config = dict(
    activation='swiglu',
    norm_eps=1e-06,
    init_std_down=0.0686,
    optimizer='muon_hyperball',
)
MLP neurons of a small language model. Each row is named by its layer, matrix (gate and up: input weights) and neuron, and shows model dimensions 0-159. Each number is 128 + 32 x the weight over its row's rms, rounded and kept within 0 to 255. Numbers have three digits each. A neuron's up and down rows have the sign that makes its largest values positive.
After each neuron's rows, "fires on" lists the tokens most often at its 100 highest values on Wikipedia text that the model never trained on.

L4.gate69:090178142131194151123124117125107089214084143098134057120135130093155116129106135162130127168170159094112120101103165154119094150095131123147166124143179162045122131107157064099159147116182081105193175125100201113112188105138089103132109049140122161119143135138102116143142136109112121084089160160134152046112105175111050097137124128096108143114133110125121161160109095094163056143125114138160201134113125145159066125133181163138103104095118110103142200092127125106136138135123092
L4.up69:172105127161141106124129098171152135159146109182144076203176151082131111122126171119084134205116114159129113099101146125115159133179097124161133153170194111091114082119114130078119127141139119135118124180132126149098139078112143098119086129101099152152102078185110123075115139125115155056054104133127172111137139118148044093209159151143166085078070112148168119148136076135121127142134125155156191174156129104116054145099107120170122131082094127046154139105104137106174167104126104
fires on: " It", " released", " it", "ed", " listed"

L7.gate211:111166155110142133117190088070099110126128135130100160142130106150157160108135171201080134155128151184126066153118171076096068117133128114100146103121162124120066067156084150172168142165101122140135139100082199090123152120114188155156160130111188083094103105135138134120129125099145098135107159085081124185072141085145195113151143109149143111149161153084151171084131172135153132103126127173066130223095157132107094145090170106080158119090144104105104128171101140163127069108106106
L7.up211:106132164093076117119145151078132142123016086104135176103160127061099146117132122140101082134098130132110189085151098178140120098166136118090133162126165138147124201120128178108168117172146149124155137094098140070080111115142101121155126088177143123141136140124105137165129101118123157069126138159038165152124163115176173143116141117055088141117146127101090148130163126146152149042113151150166123141083083195188146146182096100124114162083210146120126140143134146153144158144159091
fires on: "ed", "-", " played", " ran", " =", "d"

L4.gate362:109077082149175160053161137168127151105119106155100105158150153143135119123118126088214179145108151106091075160134128106127077125146144076088140065135200122091116081105090110118098105121107149192082113124068131148177170087132117180115159150120162112077105165089074151128208123128128133113084094121184121102143094124131127140169149120162151094126137115144160165137126120047132172052097076127064166138165125104155129126122160109147129144156110112166082118115132172107149138176165094
L4.up362:114068145111079159092137123102088129169219200141072086126104119164164185125124154092115144151093124102107066119126095083139110096134107165147155100115106125092163166094098114138159136103111132106132071151150073093153067128136159162182179146199159139097102165117065110083159155119157106159110158102114120148149151099094097117161081064109158102139143080138115121154091171096097135145116115155142113161099141068170146169141202115126062117196128121120076115105075129104105128128144118
fires on: "-", "\n", " along"

L9.gate224:156110140068123162170080097106160132148110128118157124137128114130140086126129123098129156116137126113154184148169117174089090168093169135151136073174128116084158115106107110071189219137157121112079148156144088085091115112158086132097145145168146138168127169115105147143135151133126148138131169171159177088122169108156122116104092132088139099114145130050180111081161160144075107143090125138106094053147159168151156187128080066116102164154092154104087067092140072165188135125162195
L9.up224:170179180120127157144109147094190122078141048201116096121143127087151082165109146182132175162127087081116123101168087144123098152172153103182115107116104144122122127124125136209171177189115179077167136173160145125114120157167101163127205111108151141189104111114066129131136119102131142131126144134082094138135116115133098126142155132168152102126129133121156166093185186142144155146149169102139132115130168126121178184101176142107087066139085062139123164136158112114158200129085114
fires on: " (", "\n\n", "born"

L2.gate254:118125145112161110135126106141140116100069099095096130185122140143092183143062124091104139114105100188100210113168124171124096096159081206115146137172126152063132136111120148075128103148151158107093117134105180071123128071108100153132131107085143105155147174148155143140077091109109107152163139115139125091126157087183140161132137172124152115099131085070138095142182140188113125057144151140167101138116149107083078105143146170144160151132106181130119120010109105122170137109193095
L2.up254:126119134112151090167139105147118109119057105085136104153109122122131149142118147099108141159135112165155194073129096180118106096130097213131155114122133180037118157120105121146132084175125153152036109172118175102138120102128144121072110127122129104157154087161119146099100132108097094135159139131180099108146172049164143111154172165119119123127123088071146080146213148165133159079144151102156079158135126106113107108157158200105162147111087201158140130109120093147190153160188118
fires on: "-", " /", " ft", "lad", " Swing"

L4.gate325:130118150129118128123112117103150090117167120092163130106121098138128169097119098130154106091117130104110193090140114184150130107136112135154117147160089144061135135142091117099172156126096088170173088148180130108093085119112147146141116157163123115120170155183150140065145097125146061110121087152100165121143175086100166140094114159113112110175177137039119133092142199159116062136194163142107115065111139163107112187168173094072190167173045093106114052108135120140096109112108120
L4.up325:181083134112193179108103130105109077139084130106185117118137106080144127114131083172150105143095159147120136127104119178124126138100103156143139138091161123139109133103071157098092121138117152181155085140205068066115076117126109155053120170182116104084162136153120097080182102170071142166067092140129110146151149164102131134089104160097140058148157160085117116158135170170122139125163149123123140098187125109175143183101077063070186165138116099101151128090121170163139148127114121
fires on: "\n\n", "born", " depict", " suggest"

L4.gate389:126191186101129115103108130139092136132117100091095087120090130096154175109190078092137110119072168120070152093150141180148166102107062116129098086150188113133122152134096111168148117100168096135181105123117149140139144164131151129151121125155214124158121110193186111117123157111083123079136127132197141095117118134108085161047084149097126097217174096124120149084150147153121079126097187155162104124134096072160183136141181172124122145164128147121113120122091138152161142147183085
L4.up389:139137138119125145117087129159073112114122157157108142077140103083075170109137151135201135124172112151103087176145132056186124161184155096114083110121137107183095170177115124212159104154121140150128166132047164152111152144076216149152164143105107116166131178136163098130170140154125070122139158108108126097124118135196100178077133087132092185140135156089119098120156070066147151167110150161114156112105115135188168127081148113082111123103093095141158073133109142151095132131134142
fires on: "\n\n", " ne", "|", " joined", " formed", " developed"

L4.gate116:106111109166077209121190162165107161123085058135069174117184072098138179109110144089125148190121109123130117184177075163130078104078103135111188117110180119150100121141095095088109101146150158107114118160122102084107073112115159124132176134107138123066134137151086108162131165086147125132129087081157154120169128148121133151159162130138177129126119132103107059179149160121120181123134121100093072128060177113149104140109173148188122183173142115110140156128082100117152115085154162
L4.up116:106096055120137101132172174122132151128162140158113138119118102078136149111133124146141117097148133141103141123151049148134153085157128092143080148151126161084186110137124145128085119107159095140117097138126139109099094196182135120107094157076095129078072206112060140109084141086150133121039135127058160121137083161140104149123140130118154168127162132133119144096085123116138129087087150170145134143064163058140159062034143150169106151220153137091148151161117121118124111089137085
fires on: "-"

L6.gate90:164107139072092141151126117175109077129169112086092147095123141129075146156145142136170117102154115173107160110138088152126095142175146200120136053105085100135186176089118115132155143104144118185074185127121104147095127145147118117116125098108149100135101086131083106183166145099187126138150079164144118181146120122067136121074137124069143088145079129151154115132128179107125189113115125083163128152213166185118163154097114192122099170113069192132097102140126117173138174166104166
L6.up90:164140096121118142122120135110212145153197156098111080174134030088121173137150151134171119085142177109134101115100147139143135138103123154086140173128156143162086120142131207166088165109109087162169199095123161113074155162099172143120144075164124084145096159166148124107046163113148082148100132148101096104128083140136137121119164134169178186145133150152140175100159166128170196131145135146161114147115101157128164184148116128165125102079143088122115145143099091069157136138151071
fires on: "\n\n", "\"", " life", "r", " =", "l"

L2.gate146:138131084113121131088183088108083146165153140062129076104151104168118105144126123124115125115111101102113098144162132160131081154073107131154153124166153184117111085080137106086114121123099146167100120198096103106119118189182081092132189133130135139157113112130204135096092149156120169147171149106133102035093142104107156092089134151089097109140102138091177091100111058111144149200111139130182139120148116212062182119092108103128107085144109079118084121188164150132131105142170123
L2.up146:130044163142124139130110126109130135160121090124121110115151093147146131153151065131141110172077111127132120087103110111072103181140143146171055160142100131137142107099106125118114102150098098107164122115178137127157172072156164126102092098124141089163147089159089122089152112066185116114112068135113109208123117177115091064164116111157090133070192138105107135159110108133141131124238091149136085156116137104114101162096116081036110147108105144147092119109179140184067115156127084
fires on: " Roc", "\n\n", " Lam", " vis", "wal"

L2.gate288:110160085126127117081139116144078098091063094081105132063109084163068177129147085179133109106111082073092105146173097153097189114142160150136143162170150143117107124106138101098104147150194128156117138128161178176133143180200152133179136182123140111096105139112132092106130146135071138151157145100151087092105173113106200132111103152135165115142175142142131118131150026149132098109165143097134109154109169136115125116194107154094143150129133186120212163185158110141090108134118161
L2.up288:133118173094106115124110142165061183097033159098096116134073103186083147159143105185146147138154104061104186122107109155123134089156125126137084119136103155117109184123129125167117137102118110047105143147164140165104071142183181162183137145150092111130135127156101206134160133160079174127186135142126154121088177130168094132092085118118124180115181128144085109169109120125138091136120122096138103115105133183161167155149166140095166139111139154171171115170102093116127203173167143
fires on: "\n\n", "-", " art"

L4.gate243:119158069115136159109140132107111078121139128109123144202166143109172148099078188120108155081101204133109113091136144123100110076160140168113194125172165162138164106153074127147140134135086146086166174088154148082103112094192082157125169170086183104144124099162116103134116125117124101054147128128126147113048161186136123136170144158159110133106074117153159149168118128123155140124142139115108109151097087136113116091147110106108125092110153164034155178150199123149122140153108035
L4.up243:093147119120136122108138078096112106183102106152147118114115152141180163157160130088099124110195156116077187109143142152144050145101110177104174146093104133152140171088039090101154100112136109172121178145098118083046153121136146144097156118136089162123110138109156155077198140171144112096108097136136096113166114118116153163107105091126108133104195116057158132100185140123111140082169154065139099119217144121096142096154123152152122148091123072143132153182095109123119167200122129
fires on: "-"

L4.gate379:148136147210104192132184130159126139138117121193164173159143166151153074147145155148163210093075114128125165110115163140136118121146143092113150083127119170147148210145072118072122123129104133135136090113083125107103154064125070173181170166089048108098130140154116126148110144120131067113130138120123113159153110146163108193134105102096165147110099124099178184151109161120130159148149080159140061156094153124141140060082127068153081066163145114101154144097129128114130155110149129
L4.up379:135070162122084095141119067144158147141134181139129128086118092120114175107070106097106157172115111128138120180170147102192110119113091127087064160116154135105128065139087119131167107097179131060154026108133133102127133107132149068166143125137147170087067145156101058099145073122173116093117129141117107188122131070135107128134109101110117151141128140149141136146169139129164057092137164158167053128121196090151140167141164135148213135154129137156120074098157108106119108120116104
fires on: "-", "de"

L6.gate198:095173081141133154120067080092162044101134158148130119090155112135163150177126127104088137166177151139156106118136115134077184115107154087125140129093064119130126127183101093097141137146124140137102140151109129135123085138084090133148153129094137097134164132095208122193149113188166102176183155104149175158104109174132159131096137144158164144052159124138105139074109141086141173111064118137057136119154110117155087102100173103128140072147103100141129094121127075057101069057128125
L6.up198:127084134134142099065124124118121136130114165113111097051057202184114107139150146084102117108153123150113133094171146129110128104122131105114176065101134153185121148153086045141158144129156133140144075143117181151088155118116127190154149217179090105140084096106182107140150107127123080104121178065089119131097116098151136121136155133155106148116136114116118149120084121090170143179143148102096095104150161157209141103072159112144161105114078106144109138195195126142086119086073128
fires on: "s", "ip", " of", "po", "os", "si"

L7.gate240:119132133128179145197139140132130055108112131093091122130086120112101141128154116173117150109165139119107132140154132159094187128137152161146167121155123082153068096121106194099087156191148101144095181151169116061115088127059135171092102178104092144133158082097128102172128162199125115183168159134189132137106099145133149114155124057120184093139091133131152115146121082157132138161148128112108127165129127128109088109161157134112118027083150101062160129065116079086173140119074130
L7.up240:106028110066076137128078178113132163078132139042128124105158132124125077113174094134109074181115176126118102138152133137140227092131131135102181119106090142106156146123112166118104104136122123112188115031157160130069161170136110153133094117133144117148164132126144098179056129152145124121152178089075152139157085162105156165153163146127112073124090154106090156148128149130112154086127137147166075126152114086099153140075112096131093089092119140137091116089142158141101161099096101
fires on: " of", "-", "'", "s"

L2.gate168:153149115137076129111089084087129139090124134136123103102136101151143139056184064141123176113171059096115161088136139121171118097089127176110086110151141099125076152075143130122084137093139133195149119144182117081064106156130166201130178123113159124092116119106192087150110154179130136129126152137110147112158119160066163137080145115145137095187118119101134172162148162095118116147120185169106143153100152169189151142131135042123085113064116121142128120145134098112131085110204192
L2.up168:099176140142137142115158141149173150106067171105081083093085114143117180106151101183136110133125119092108185082121195091101180089142088136114159132107172099160113125180134103147120121126135098157139189153115180133133100132097127175101102110127126104181151158159161144137098081194130094123162115103153140100171105105146107117108125150059133139186194117101130173084130084076166125196105131069114151145109101218120166142139170142093157150113119153145127070109159091167160093159163188
fires on: "\n\n"

L2.gate338:122107091089124181116175109144126138138139170123123137147120091092094147136130173148112125102079124092106166146173170103136156071071138202117068098090149110126163189169142113114126130136132139162162104188133127139088143075143094138140096178086152140146152163144209081170082164198160101184127116129092164092155104088114091177104105107077146146133167159148099131154139124153091105151142158180118118139121044173179158120160126117065167119137106104138118103121178102147054112068118140
L2.up338:113094145096067095074163088069129174160159104164093089109085090113120140096173145124127151143126106122108154126156142174141131080116086146137124135147136132103142122117169093143089180130133147146172135122202057101152135094139147147142069083081124088121086126126192090111091092131061152139125109170091089086186144114082156084107119139143120113139164113122160102154190126126067091185111128145123195110161142148167138095106172088117155111149103103122113080137180073128081141118092219
fires on: "\n\n", " ass", " ser", " gen", " by"

L9.gate165:143110083159190129117089180192206128172155147121136092143170071158116089113110138210165154128173176138100167098130082126137087142121093157156135098101156139104152124077111122166143132069170083087135202103158109138079122120176125112103115090162090158109176136127166121154149160139066170124129082084178107117093100077151164097093124140115095158173152141137060138130120112138151117138148110139107123118168138120140098134137133146057079094132090146105143145186144126148027122134105111
L9.up165:143134136125136106154149167118150111145165143136157104121075117083105062151161162106178056134124155180145161088137145162080079127129099148165129144159117213087140096125163077091075139105154054161087143111133101141138087144028134137155095123095109140106084087120129103118165134178156147148165073198118112131174098113123108132160139108174111170136134154178104162130111163124185110161075075182107099112140118148116084132086127145143128180109148166119126181154164126141215108116128136
fires on: " and", " It", " which", " who", " it", ","